Weights of a small transformer language model: width 384.
MLP neurons of a small language model. Each row is named by its layer, matrix (up: input weights) and neuron, and shows model dimensions 128-223. Each number is 128 + 24 x the weight over its row's rms, rounded and kept within 0 to 255.
A block is one neuron, or neurons of one layer that tend to fire together. Before each block is what it responds to, as a language model described it from the Wikipedia text at the highest values.

Description: Indefinite article "a"
L4.up388 [115 107  98 163 147  85  76 133 115 140 116 142 160 128 122  86 111  93 120 110 141 110 141 135 109 138 117  93 116 117 109  86 118 136 125 145 117  93 116 152 120 121 104 133 137 109  84 106 127  98 136 122 129 142 115 102 122 136 121 125 148  91 151 104 117 128 147 135 180 119 142 168 172 144 147 177  92 121 135 109 131 124  97 143 144 122  77 151 145 104 128 129 122 138 143  80]
L4.up446 [106 120 137 113 153 150 106 124 147 136 165 149 179 142 107 147 140  99 130 131 133 123  99 100 126 118 130 108 125 155  83 106 141 165 149 100 126 127 128 143 123 143 150 102 107 157 152 122 123 165 120 155 131 116 155 143 141 168 155 158 130 131 122 128 152 129  86 175 144 115 134 104 174 156 144 157 107 125 116 121 151  85  96 124 114 127 119 134 153  93 121 140 134  98 121 137]
L4.up1148 [150 154 109 144 109 109 150 136 114 119 130 123  92  93 113 116 101 127 139  44 112 154 164 124 129 181 100 116 140 158 118 102 154 138 125 111 132  77 143 157 158 135 132 126 177 116 136 123  81 121 146 118 106 180 164 120 122 108 108 126 159 151 151 132 139 144 124 162 135 130 123 137 172 105  96 134 133 134 125  88 134 128 105 155 129 117 133 143 153 156  98 137 166  63 108 166]
L4.up1502 [149 141  89 145 178  76  87 131 129 108 149 137 167 122 120 115  99 121  93 141 135 140 147  82 163 163 125 146 156 140 141 110 125 139 125 145 137 127 128 100 149 147 123 104 111  81 155 124 112 122  66 107 119 129 139 143 155 137 145 122 125 113 156 114 153 104 142 140 127 135 166  98 140 172 154 124 111 137 109 135 153  89 171 143  98 117  62 121 115  85  99 140 141  97 134 130]

Description: Early word fragments
L2.up467 [ 97 104 147 152 124 116 137 101  99 100 127 144 114 156 120 128  95 124 157 129 106 133 136  85 152 145 157  95 150 132 139 114 165 114 117  82 136  97 136 158 164 153 113 136 102 113 154 105  98 132 133 121 121 110 115 117 122 138 137 124 145 139 122 143 135  97 122 139 158 102 117 155 137 147 186 152 122 115 122 130 142 159 117 103  79  90 122 123 165  98 113 148 121 109 153 151]

Description: Indefinite article "a"
L5.up104 [118 120 136 145 183  91 149 144 122 118 128 126 152 136 139 146 120 149 121 152 131 117 131  75  96 122 101 143 130 116  64 128 124 141 126 104 133 131 142 137 146 146 104 113 120 128 145 131 146 140 123 181  92 138 176 111 149 135 154 147 149 121 157 165 129 136 139 121 140 119 109 117 124 152 186 133 102 119 108 110 110 141 128 147  96 107  56 104 144 129 115 104 133 143 148 124]
L5.up428 [ 80 114 128 163 143  97 119 136 147 112 108 125 115 181 135 140 134 123  95 144 115 126 145 121 144 123 147 130 129 189  52 148 127 169 153 177 128 128 136 145 134 127 117 127 104  88 149 114 107 126 152 177  32 136 115 104 136 121 162 113 135 126 149 150 119 149 118 119 110  89 155 139 150 121 134 149 133 113 113 140 155 150 131 100 141 136 116  99 129 137 127 146 161 121 124 179]
L5.up475 [164  73 144 110 155 168 112 151 108 115 159 130 148 174 127  85 119 152 137 127 142 127 167  87 104 113 146 111 148 104 119 132  97 140 134 127 111 101 150 131  99 161  70 111 119 141 130 153 118 107 141 143 117 139 189 130 164 115 120 107 142 136 159 172 143 114 136 141 119 125 119 111 156 132 160 205 109 123 134 115 105 115 126 153 110 143 116  89 152 101 156 130 142 120 136  96]
L5.up653 [133  53 139 141 135 100 121 123 136 158 148 134 141  85 111  85 136 101 122 176 140 141 160 103  76 128 161 127 124 162 101 110 103 125 118 132 122 104 156 133 130 133 127  94 124 131 101 126 124 164  94 163  70 127 177 111 102 109 165 133 149 127 125 147 163 171  88 106 151 138 134 102 121 141 101 126  95 145 128 133 160 127 125 107 123 112 154 117 168 136 143 164 126 135 123 110]
L5.up666 [110 111 160 152 104 122  99 147 121 139 195 145 116 148 121  97 144  86 139 119 127 115 127 137 117 103 146 113 113 143 147 145 116 134 135 129 159 106 129 107 141 128 146  84 132 135 100 113  99 100  95 115 118 127 132 124 152  67 118  76 100  94 129 115 117 117 130 168 156 119 155 105 154 157 123 148 158 119 149 139 152 129 105 153 111 112 129  57 114 116 111 140 121  85 162 117]
L5.up731 [146  79 144 139 121 102 145  99 106 124 121 115 143 118 116 106 108 113 119 126 121 114 180  97 114 127 137  93 113 135  82 147 121 148 110 143 135 109 103 137  98 157 147 157  80 132  95 110  80 150 150 159 103 110  84 154 154 156 182  91 139 136 119 144 144 106 141 140 147 110 126 156 165 152 150 145 100  94 140 100 146 140  95 114 114 116 124 120 139  62 103 169 120 121 125 125]
L5.up756 [125 131 155 190 147 165 118 184 145 113  92 100 114 118 146  85 115 153 142 147 117 139 125 108 116  48 111 147 117 115 129 143 138 143 137 164 131 114 114 149 103 136 141 168 135 153 134 120 127 159 107 168  61 116 117 130 122 153 142 175 143  83 136 135 126 171 121 142 115 130 130 142 153 162 135 141  88 125 109 137 135 131 104 111 121 126 135 106 143 124 119 125 162  90 102 115]
L5.up840 [118 142  90 153 132 127 131 135 116 135 131  97 105 108 140 137 132  96 105 129 154 151 159 108 145 152 147  95 152 144  86 104 141 124 130 130 125 156 132 141 150 155  92 156 148 111 159 105 125 107 112 118  49 132 149 114 132 124 167 143 160 123 131 155 148 136 148 128 139 119 126 148 183 148 177 163 129 126 134 146 162 100 120 172  99 170 123 102 147 102 121 117 121  76 113 128]
L5.up854 [134  86  87 120 146 114 147 143 106 125 161 142 149 145 102 112 162 129 152  93 122 133 113  75  89 146 109 122 139 136 112 134 122 148 141 128  99 149 135 171 141 140 108 123 114 165 133 124 117 110  98 123 107 124 146 115 151 131 167 124 156  97  92 132 135 165  94 140 109 139 126 110 138 135 143 109  67  83 128  86 108 145 127 136 104 117 116  88 190 107 138 114 152  86 166  81]
L5.up896 [ 86 118 183 141 188 110 131  97 156 112 185 121 135 120 130  97 129 130  94 154  87 121 168  99  92 108 143 115  92 147 111 126 119 120 156 120 128  73 149 120 110 172 102 119 126 133 178 179  76 107 139 140 133 144 133 132 115 114 151 129 157 104 134 153 111  93 122 109 158 114 168 108 143 142 118 167  91 140 150 141 147 146 147 121  79 126  80 122 127 129 105  97 142  77 121 135]
L5.up945 [111 101 131 122 117  93  97 122 143  97 147 111 105 111 132 118 114 115 152 147 125 193 145 124  99 143 147 142 156 175 131 155 128 145 142 196 131 140 147 165 132 159 106 127 149 132 142 112  99 152 125 112 106 132 133 118 136 112 130 111 146  96 140 152 121 118 161 113 135 161 156 130 154 171 135 165 127 167 120 111  97 141 134 138  91  92  90 140 146 144 136 126 119 149 126 159]
L5.up983 [112 120 118 155 129 120 139 179 129 130 141 141 158 137 149 127 125 133 110 145 105 166 180 113 128 118 136 104 104 145 118 122 123 112 138 127 147 108 130  65 133 138 129 157 127 104 128  96 101  57 136 119 115 155 130 136 111 109 132 126 132  65 157 143 149 152 121 102 110 120 100 165 101 199 129 186  91 121 112 127 135 109  99 140  93 132 110 109 106 167 189 177 130 139 118 158]
L5.up1164 [129 169 127 160 155 137 104 139 104 119 153 151 131 159 122  97 124 146 121 165 117 119 181  88  98  96 117 140 110 169 125 149 174 136 118 121 141 105 152 101 109 179 120 108  97  88 116 125 102 128 124 148  54 124 124 172 147 155 136 110 169 133 119 143  77 147 135 107 152 134 100 151 133 117 152 121 106 121 158 120 176 112 103 119 143 148 133 111 159 155 146 152 139 145 135 113]
L5.up1307 [120 141 121 150 145 140 105 168 127 149 158 133 134 114 106  65 111 131 178 111 170 123 123 104 140 131 111  99 110 123 148 111 123 169 133 141 113  93 132 148 149 166  84 150  96 131 158 111 109 123 119  83  95 142 128 136 116 105 148 141 143  64 125 128 162 151  79 119 106 154 115 134 165 189 169 146  93 173 141 130 120 115 125 150 134 152 104 115 100 116 169 161 153 110 134 113]
L5.up1403 [113 123  87 171 138 105  70 147 100 110 124 170 104  88 125 127 119  86 206 110 129 138 139 121 135 119 155  98 144 132 124 124 117 134 134 110 142 115 130 142 163 153  89 107 120 156  89  98 141 133 124 127  85 124 142 184 124 127 170 153 136 136 133  95 126 112 130 126 150 102 110 146 155 113 128 138 135 151 140 120 149  83  81 155  91 103 117 130 117 117 157 122 135 138  97 119]
L5.up1516 [142 102 117 138  95 123 138 118 146 108 163 115 107 120 147 129 151 119  91 136 146 184 128 159 120  74 112 152 156 127  85 144 106 154 141 104 111 132 124 148  82 122 119 149 130  78 137 147 106 121 148 140  84 107 143 170  85 124 120 119 122 119 147 142 138 107  99 110 166 156 157 139 111 120 128 133  86 120 156 114 101 104 165 160 154 124 132  73  99 137  98 136 126 119 119 135]

Description: Clause-initial pronouns; small digits
L2.up897 [ 83 114 109 148 127 136 117 117 138 105 114 115 161 135 117 119 137 125 161 117 120 128 149  94 152 130  94 165 125 125 154 108 163 121 125 142 163 125 105 120 162 119 106 131 101 122 136  92 131  71 136 114 107 154 135 146 116 136 108  86 147 133 174 131 154 103 136 128 185 124 129 124 217 141 117 139 107 147  92 124 142 145 124 143 113 101 124 116 115 151 121 151 143 111 138  89]

Description: Slot before main verb
L5.up69 [109 115 142 150 116 117  96 149 136 151 143 122 113 124 110 124 168 100 118 146 137 158 118 137 133 135 156 152 165 120 117 115 156 151 122 136 120 146 113 153 137 135  87 119 114 145 105 100 107 117 131 138 127 144 138 139  94 130 186 118  96 141 171 136 116  95 155 129 117 158 147 129 153 124 168 127 118 151 130 107 122  83 135 144 121 173 152 101 140  60 152 145 119 109 155  92]
L5.up297 [129  96 138 106 125 135 116 112 127 137 197 109 149 145 145 150 118 111 137 120 109 159 142 132 119 108  82 148 113 137  99 140 203 106 162 136 103  76 136 137 133 180 133 128 107 139 140 128 140 151 119 150 138 146 107 136 103 125 114 119  89 134  95  98 135 136 124 119 142  79 137 155 135 137 165 172 139 118 131 109 119 130 147 117 142 105 127  96 126 103  98 126 133 131 107 120]
L5.up463 [157 124 147 136 208 136 136 158 116 147 119 111 141 173 126 147 136 147 163  99 141 114  90  98 105 114 121 130 129 117 134 122 130 133 128 141 131 141 103  96 142 129 117 175 169 111 118 144 136 108 129 116 108 135 109 135 123 151 140 132 136 128 146 122  93 104 171  81 148 120 139 125 156 166 117 109 128 110 132  88 123  93 126 146 110 153 138 104 150 106 164  98 138 108 131 105]
L5.up474 [130 141 169 138 162 143 134 171 142 121  89 114 140 160 141 100  94 119 148 118 123 113 132 130  91 124 131 119 198 142 105 108 101 159  91 140  81 135 108 137 116  71 127 139 117 126 107 142 141 141  76 142 122 133  93 117 137 109 103 151 174 114 121 134 146  99 135 174 109 124  98 120 151 115  83  85 112 157 162 132 121  83 133 171 121 114 106 102 181 142 119 150 109 109 136 104]
L5.up640 [137 160  94  96 144 122  97 127  99 162 180 136 119 120 147 119 135  66 145 132 114 187 102  97 130 136 113 132 136 141 137 153 129 205  96 119 118 111 116 138 104 115 120  96 121 141 124 137 147 124 117 126 138 143 176 139 152 129  91 108 172 134 123 138 136 133 123 151 111 147 133 137 145 139 180 121 155 143 124 107 130 132 133 134  89 123 132 142 175 161 138 118 142 147 130 123]
L5.up825 [117  99 106 121 137 134 149 142  95 106 174 126 144 117 131 148 111 130  92 161 148 130 136  87 116 142 146 148 154 120 145 126 121 112 129 124  58 131 136 121 181 143  82 122 159 124 130 110 132  88 131  86  87 142 156  90 127 121 113 147 135  96 163 107 125 152 145 117 155 130 122 164 105 100 160  94 115 137 113 101 118  71 119 187  83 166  94  75 136 119 163 108 168 109 118 116]
L5.up830 [125  97 146 152 141 145  95 148 144 142 111 133 125 156 121 111 129  81 136 116 136 179  98  89 149 102 155 114  95 137 157 141 123 154 117 158 137  85 163 121 154 133 112 153 111 122 106 126  87 111 138 138 144 136 109 130  98 155  90 137 114 116 119 107 104 128 116 119 113 108 127 119 169 157 133 189 125 147 112 150 114 147 127 117 111 145 149  93 120 102 155 102 147 128 115 106]
L5.up918 [136 128 121 145 186 139 113 141 125 157 150 121 154 156 136 129 136 130 168 147 142 159  79  69 129  86 116 136 149 164 149 107 126 152 143 134 102 139  91 144 149  93 104 125 138 111 118 122 117  93 119 156 125 172 104 121 120 128 150 129 161 111 118 155 104 119 181 144 130 143  95 134 140 157 152 143 149 111 152 132 100  63 129 128 152 143 149 145 167 148 174 140 133 102 113  78]
L5.up960 [151 159 132 123 152 115 133 142 122 134 175 114 155 139 145 124  80 134 116  56 153 150 134 135 156 144 129 131 118 117 153 126 148 124 150  82 129  88 109 113 109 148 123 116 117 180  99 119  84 111 129 108  81 131 115 119 162 148 167 112 100 156 133 129 150  72 115 146 157 132 132 142 146 124 105 146 124 180 139 128 135 135 150 139 116 126 115 109 160 100 185 143 144 103 126  96]
L5.up1029 [127  95 155 168 127 168 131 108 144  87  87 114  92  94 144 159 146 115 128 151 110 199 143 126 107 102  82 145 134 163 104 137 116 132 139 152 116 109 149 185 134 102 126 121 152  94 112 112 126 113 120 128  95 153 139 125 110 115 138 131 110  99  99 170 125  98 131 143 114 138 136 161 152 144 135 117 156 170 118 141 128 130 148 141 105 125 151  78 123 127 161 143 162 117 139  98]
L5.up1239 [107 113 149  96 126 118  52  88 104 159 171 131 125 101 152 132 128 135 138 137 149 138 131  71  94 113 157 162 112 164 121  94 129 138 122 142 128 158 112 182 121 104 122 160 104 105 143 124 116 116 129 113 104 160 150 122 196 111 106 149 117  76 135 119 140 118 137 122 113 122 129  93 138 151 152 176 116 131 128 131 130  84 121 108 105 119  72 111 127 116 139 163 140 131  99 128]
L5.up1240 [131 115 101 130 153 123 149 164  97 105 133 110 131 154 172 134 139 112 124 121 126 142 136 118 130 141 147 129 120 124 122  98 162 145 155  85  94 106 148 155 143 127 103 128 123 102 105 128 107 141 159 198 137 157 122  88 182 146 126 133 117 139 147 145 127 136 104 160 131 145 125 149 127 134 147 137  91 101 116 133 112 139  91 136 100 128 117 108 124 124 140 126 122 106 146 100]
L5.up1277 [121 141  74 140 121 106 126 134 131 116 131  97 184 165 153 129  91 131 140 119 131 123 132  95 137 118 127 134 156 125 143 107 153 121 175 131 108 136 146 144 121 150 148 114 154 125 155 131 130 159  76 147 133 176 143 101 152 171 148 157 121  79 150 148 153 103 153 160 144 148 150 126 155 115  87 176  82 145 108 127  61 117 117 103 154 104 140 124 160 157 147 152 179 130  94 130]
L5.up1409 [134 105  88 136 173 141 130 114 131  88 176 122  97 124 155 111 147 104  83 154 129 118 136 133 120 119 129 128 158 173 105 149 152 133 147 122  95 107 151 157 114 137 135 108 117 121 134 101 131 127  89 142 107 138 117 133 118 145 132 171 137  60 117 122 111 138 142 113 146  90 143 135 144 125 130 169 105 102 139 114 158 110 105 121 106 102 114 140 147 153 129 182 115 121 154 105]
L5.up1415 [111 159 107 135 132 118 115 179 141 106 184 124 128 169 103 130 105 110 123 100 125 164  97  97 115 108 119  96 102 120 139 152 122 169 138 128 159 107 127 119 123 117  85 136 140 140 118 112 159 140 146 134 107 111 127 123 143 124 150 106 141 149 109 117 115 152 135 121 176 130 135 156 140 138 141 136 139 108 158 114 128  84 126 176  76 166 125  81 155  93 132 129 147  85 163 123]
L5.up1441 [126 113 130 145 151 107 158 154 134  75 119 113 146 169 128 129 145 164 129  91 126 151 127 105 136 106 102 106 130 124 143 143 153 143 147 119 138  94 131 122 135 119 102 133 132 116 148 104 115 147 110 134  57 118 151 136 139 129 147 113 135 172 151 134 130 172 109 109 141 133 144 150 139 145 128 159 112 139 153 132 127 115  79 146 117 112 118  80 114  94 137 167 157 115 161 118]

Description: Clause-opening boundary tokens
L2.up1032 [ 98 102 118 174 142 158  87 112 104 106 134 119 137 141 104 115 129 155 137 111 139 140 111 144 125 139 112 118 141 171 123 137 134 131 130  97 117 141 141  93 158 115 136 116 132 133 167 138 133 125 104 146 113 133 165  89 109  98 125 116 168 138 123 126 128 110 143 141 167 127 168  81 106 142 102  85 123 156 138 105 128 188  77 159 118 141 116  75 127 125 172  99 150 103 134 143]

Description: Comma after noun phrase
L4.up276 [137 103 118 207 151 157 138 117 124 145 151 144 113 117  81 147 121 129 139  94 150 129 138 122 144 165 101 122 137 121 119 160 144 131 113 157 106 126 115 127 155  99 126 108 145 122 137  68 142  97 127 131  99 121 167 135 197 159 152 126 206 122 149 131 124 133  93 116 118 124  99 117 130 159 153 120 114 135 117 101 127 149  93 115 130 114 107  78 117 130 141 137 116 112 162 115]
L4.up526 [122 109 129 191 148 143 106 100 127 139 135 128 130 125 112 117 119 120 160 121 125 173 140 137 155  86  98 101 124 158 118 129 121 179 102 113 120  87  96 142 110 126 149 137 137 129 125 135 121 118 138 105  94 153 163 136 126 133 122 110 126 129 123 110 138 110 127 109 159 106 106 144 171 178 160 140 145 157 134 139 106 137 126 154  87 117 122 101 119 118 141 110 128 153 125 154]
L4.up843 [113  81 109 123 114 121 161 165 128 126  72 117 112 130 107 155  96 147 145  50 154 141 110 104 136 140 131 119 148 120 107 170 120 126 126 185  80  96  89  93 148 129 119  90 145 121 166 154 133 101 132 113 109 126 128 109 128 131 111 109 132 121 140 139 138  94 155 109 120 148 112  60 123 126 132 127 154 132 120  87 134 125 125 114 160 155 115 104 180 153 129 145 137 104 162 137]
L4.up1319 [ 53 173  80 170 136 148 124 121 121 115 136 144 139 176  91  90  88  91 141 142 133 169 149 123 137 137 124  96 105 173  86 115 149 101 133 128 135 125 125 162  90 111  89 119  78 150 178 106 138 140 148 127 100 148 164 129 140 156  94 132 134 128 116 107 145 150 142 101 153 109 116 133 138 137 132 113 118 106 113 106 117 105  92 151 111  96 140 102 136 128 138 116 127 139 120 125]

Description: Fronted adverbial clause end
L5.up53 [ 90 120  91 128 161 115 112 144 130 115 105 140 136 145  93 103  76  74 124 131 132 155 141 124 111 156 153 107 107 167 146 117 145 114 158 116  97 121 112 141 151  96 144 160  98 166 169 144 141 120 111  90 103 149 133 153 121 123 139 132 140 128 120 134 113 131 110 124 122  85 107  87 159 171 121 110 146  96 131 133 152 132 101  90 123  89 152  79 138 136  82 138 125 143  90 114]
L5.up107 [ 74 141 134 165 133 106 121 137 136 116 146 120 132  95 103 119 135 121 138 136 138 130 108 158 133 109 121 116 112 125  99  95 131 136 137 146 122 104  99 119 133 102 112 120 120 108 119 129 158 113 109 125 139 117 169 144 149 136 121  98  87  73 167 101 169  86 116 119 169 122 125  95 103 126 114 140 137 138 158 108 126 194  81 144 143 114 100 112 142 143  92  78 169 164 159  94]
L5.up183 [101 137 124 176 118 121 121 142 112 130 103 109 130 123 114 111 114  82 114 150 150 161 128 111 132 152 150 126 111 132 129 179 125 141 114 119 114 119 147 142 162 138  70 115  91 123 116  82 139 150 146 186 138 111 153 126 115 144 184 112 104  66 140 123 120 149 174 115 139  80 120 122 127 150 161  87 118 130 139 130 131  90  54 145 143 112 129 125 110 141 123 150 117  93 126  74]
L5.up233 [113  96 122 127 161 110 120 149 119 142 145 133 179 148 101 120 130 166 148 107 127 143 119 126 118 127 149 125 101 143 123 133 140 122 140 128 137  97 111 101  99 158 132 127  77 151 137 121 163 112 168  98 117 110 120 137 171  94 102 126 110 126 145  98 161 137 133 144 146 105 146 145 143 138 126 126 118 140 133 117 125 125 121 118 157 131 125  89 169 106 150 134 140 103 148 137]
L5.up280 [102 144 109 157 101 124 124 151 116 157 121 140 175 134 112  75 148 120  93 125 160 126 127 159 143 109 116 199 153 130 105 122 132 128 116 112 137 136 151 151 112 107 117 110 102 151 121 109 132 108 139 146 153 162 162 122 145 186 134 158 128  94 111 133 140 127 138 123 175 178 155 108 139 132 183 159 131  91 136 118 108 126 137 119 147 121 126  53 133  97 133 103 109 164 112 129]
L5.up372 [ 92 130 124 140 120 136 111 105 139 150 154 121 163 144 138 104 133 142 121 136 128 148 115  97 122 140 145 129 137 144  93  71 119 145 140 155  98 104 145 129 150 126  98  97 116 151 165  93 117 117 114 183 151 138 168 106 147 140  87 183 184  79 125 152 122 130  96 168 139 126 168 100 107 107 138 128 126 139 168 117 168 121 113 119 109 146 146  28 119 116 150 133 137 107 147 128]
L5.up539 [119 123 103 145 132 108 103 117 133 143 113 131 160 111 105  59 117 130 117 141 145 101  97 111 100 116 124 166 107 129  72 148 177 132 143  85  82 127 104  98 166 114 119 151 120 174 169 109 157 144 101 136 164 140 189 119 126 150 139 129 127 106 151 116 151 137 135 102 140 135 157  86  99 150 114  98 130 155 117 139 117 173 107 129 140 107 129 114 133 140 157 129 150  96 132 109]
L5.up625 [ 85 156 130 105 131 113 131 131 126 115 102 117 167 164 125 102 153 100 132 117 156  66 103 145 132 139 172 110 134 169 153 139 138 127 127 119 115 116 101 160 142  97 108 128 143 157 150 124 122 119 151 138  92 139 101 131 142  87 133 146 131 100 156 130 168 126 128 181 156 128 139  62 127 142 116 114 125 126 137 105 126 160 123 138  95 150 124 133 112 179 108  79 100 100 123 111]
L5.up668 [136 162 134 103 134 126 115  91 142 146 107 113 166 168 140  63 137 126 127 147 134 136 111  84 125  72 146  95 100 134 123 108 149 125 138 160 128 117 113 106 120  84 112 137  96 164 146 110 128 154 130 131 117 147 151 140 123 129 126 130 106  86 137 163 127 158 152 153 153  90 114 154 137 153 135 105 106 125 172 121 128 150  88 134 118 133  90 112 123 155 104 161 147 102 155 110]
L5.up745 [136 138 132 101 153 110 127 104 119 153 125 141  99 127  88 111 114 154 164 142  88 154 121 143 102 135 112 128 132 147 139 159 102 146 111 133 126  92 150 141 111 121 111 136  80 161 156  95 120 156  79 110  98 157 166 144 154 187 131 120 136 137 145 134 158 109 120 136 125 101 157 119 150  97 155 138 108 154 149 113 160 137  89  97 145 111 112 117  94 140 137 103 109 142 116 123]
L5.up932 [134 143 127 155 123  75  95  71 106 138 182 113 131 109 122 137 159 109 131 124 137  64 140 132 148 127 162 131 183 128 117 151 154 148 107 135 107 153 104 118 150 127 115 165 133 108 168  82 117 114  97 114  71 128 106 140 122 146  78 114 142  88 153 124 108 100 141  94 169 110 111 118 156 137 114 146 135  88 115 135 133 103 125 142 105 136  97  72 106 126  81 173 118  98 130 150]
L5.up1168 [101 146 103 131 126 123  94 142 124 142 117  97 158 141 119 132  95 133 139 108 149 136 117 156 151  80  96 139 112 156  84 144 170 159 111 116 101 127 116 127 128 102 149 137 139 152 114 118 134 124 130 146  96 134 120 129 117 144 109 133 118 103 108 137 174  98 115 107 128 160 103 109 144 132 122 132 128 184  91 124 124 118 146 136 107  77 123 114 118 119 156 148 122 128  87 112]
L5.up1219 [ 85  93 137 111 120  99 115 140 137 160 153 145 177 104 109 103 105 128  99  85 120 129 134 114 122 129 127 124 118 128 123 118 112 108 112 146 124 147 133 105 113  94 135 126 155 138 135  99 104 129 175 105 103 145 122  52 177 135 124 100 138 134 168 155 142 122 118 121 143 149  85  57 136 175 140 139  84  81 104  69  95 113  92 148 107 159  96  91 108 127 131 123 145 127 153 139]
L5.up1286 [ 91  86 121 147 149 107 128 113 109 131 113 128 143  76 122  86 102 137 127 146 114  93 114 106 138 150 153 156 135 124 141 170  97 144 123 172 122 144 129 182 132 142 110  99 144 151 139 112 119 147  85 101 125 140 145 139 137 129 130 138 156 127 105 146 139 107 100 125 156 107 161 125 148 160 116 107  93 126 121 119 122 144 115 139 128 135  96  69 161 120 178 117  97 100 171 151]
L5.up1373 [ 82 142 128 185 103 146  98  99 142 141  81 111 142 131 156 102 129 112 115 128 151 130  73 116 124  69  55 140 130 104  99 123 138 123 142 161 119  88 138 153  95  96 138 105 104 124 122 120 148 138 117 133 104 174 164 149 124 102 107 166 110 107 182 141 127 104 132 144 104 101 122  95 136 102 114 110 142 143 110 131 125 180 114 130 138 117  98 102 158 162 111  77 122 126 158 135]
L5.up1531 [104 116 119 111  94  72 148 155 126 168 108 166 184 160 104 129 139 115  76 113 130 125 141  77 118 136 152 116 181 124 129 128 105 123 157 143 117  92 159  94 150  99 152 140 155 120 127 108 123  75 147 146  71 135 144  93 139 137 167 103 145 121 124 145 130 117 123 134 144 116  88 120 141 119 124  98 129  90 110 112 106 102 123 141 119 119 138 106 166 141 109  74 149 141 141 146]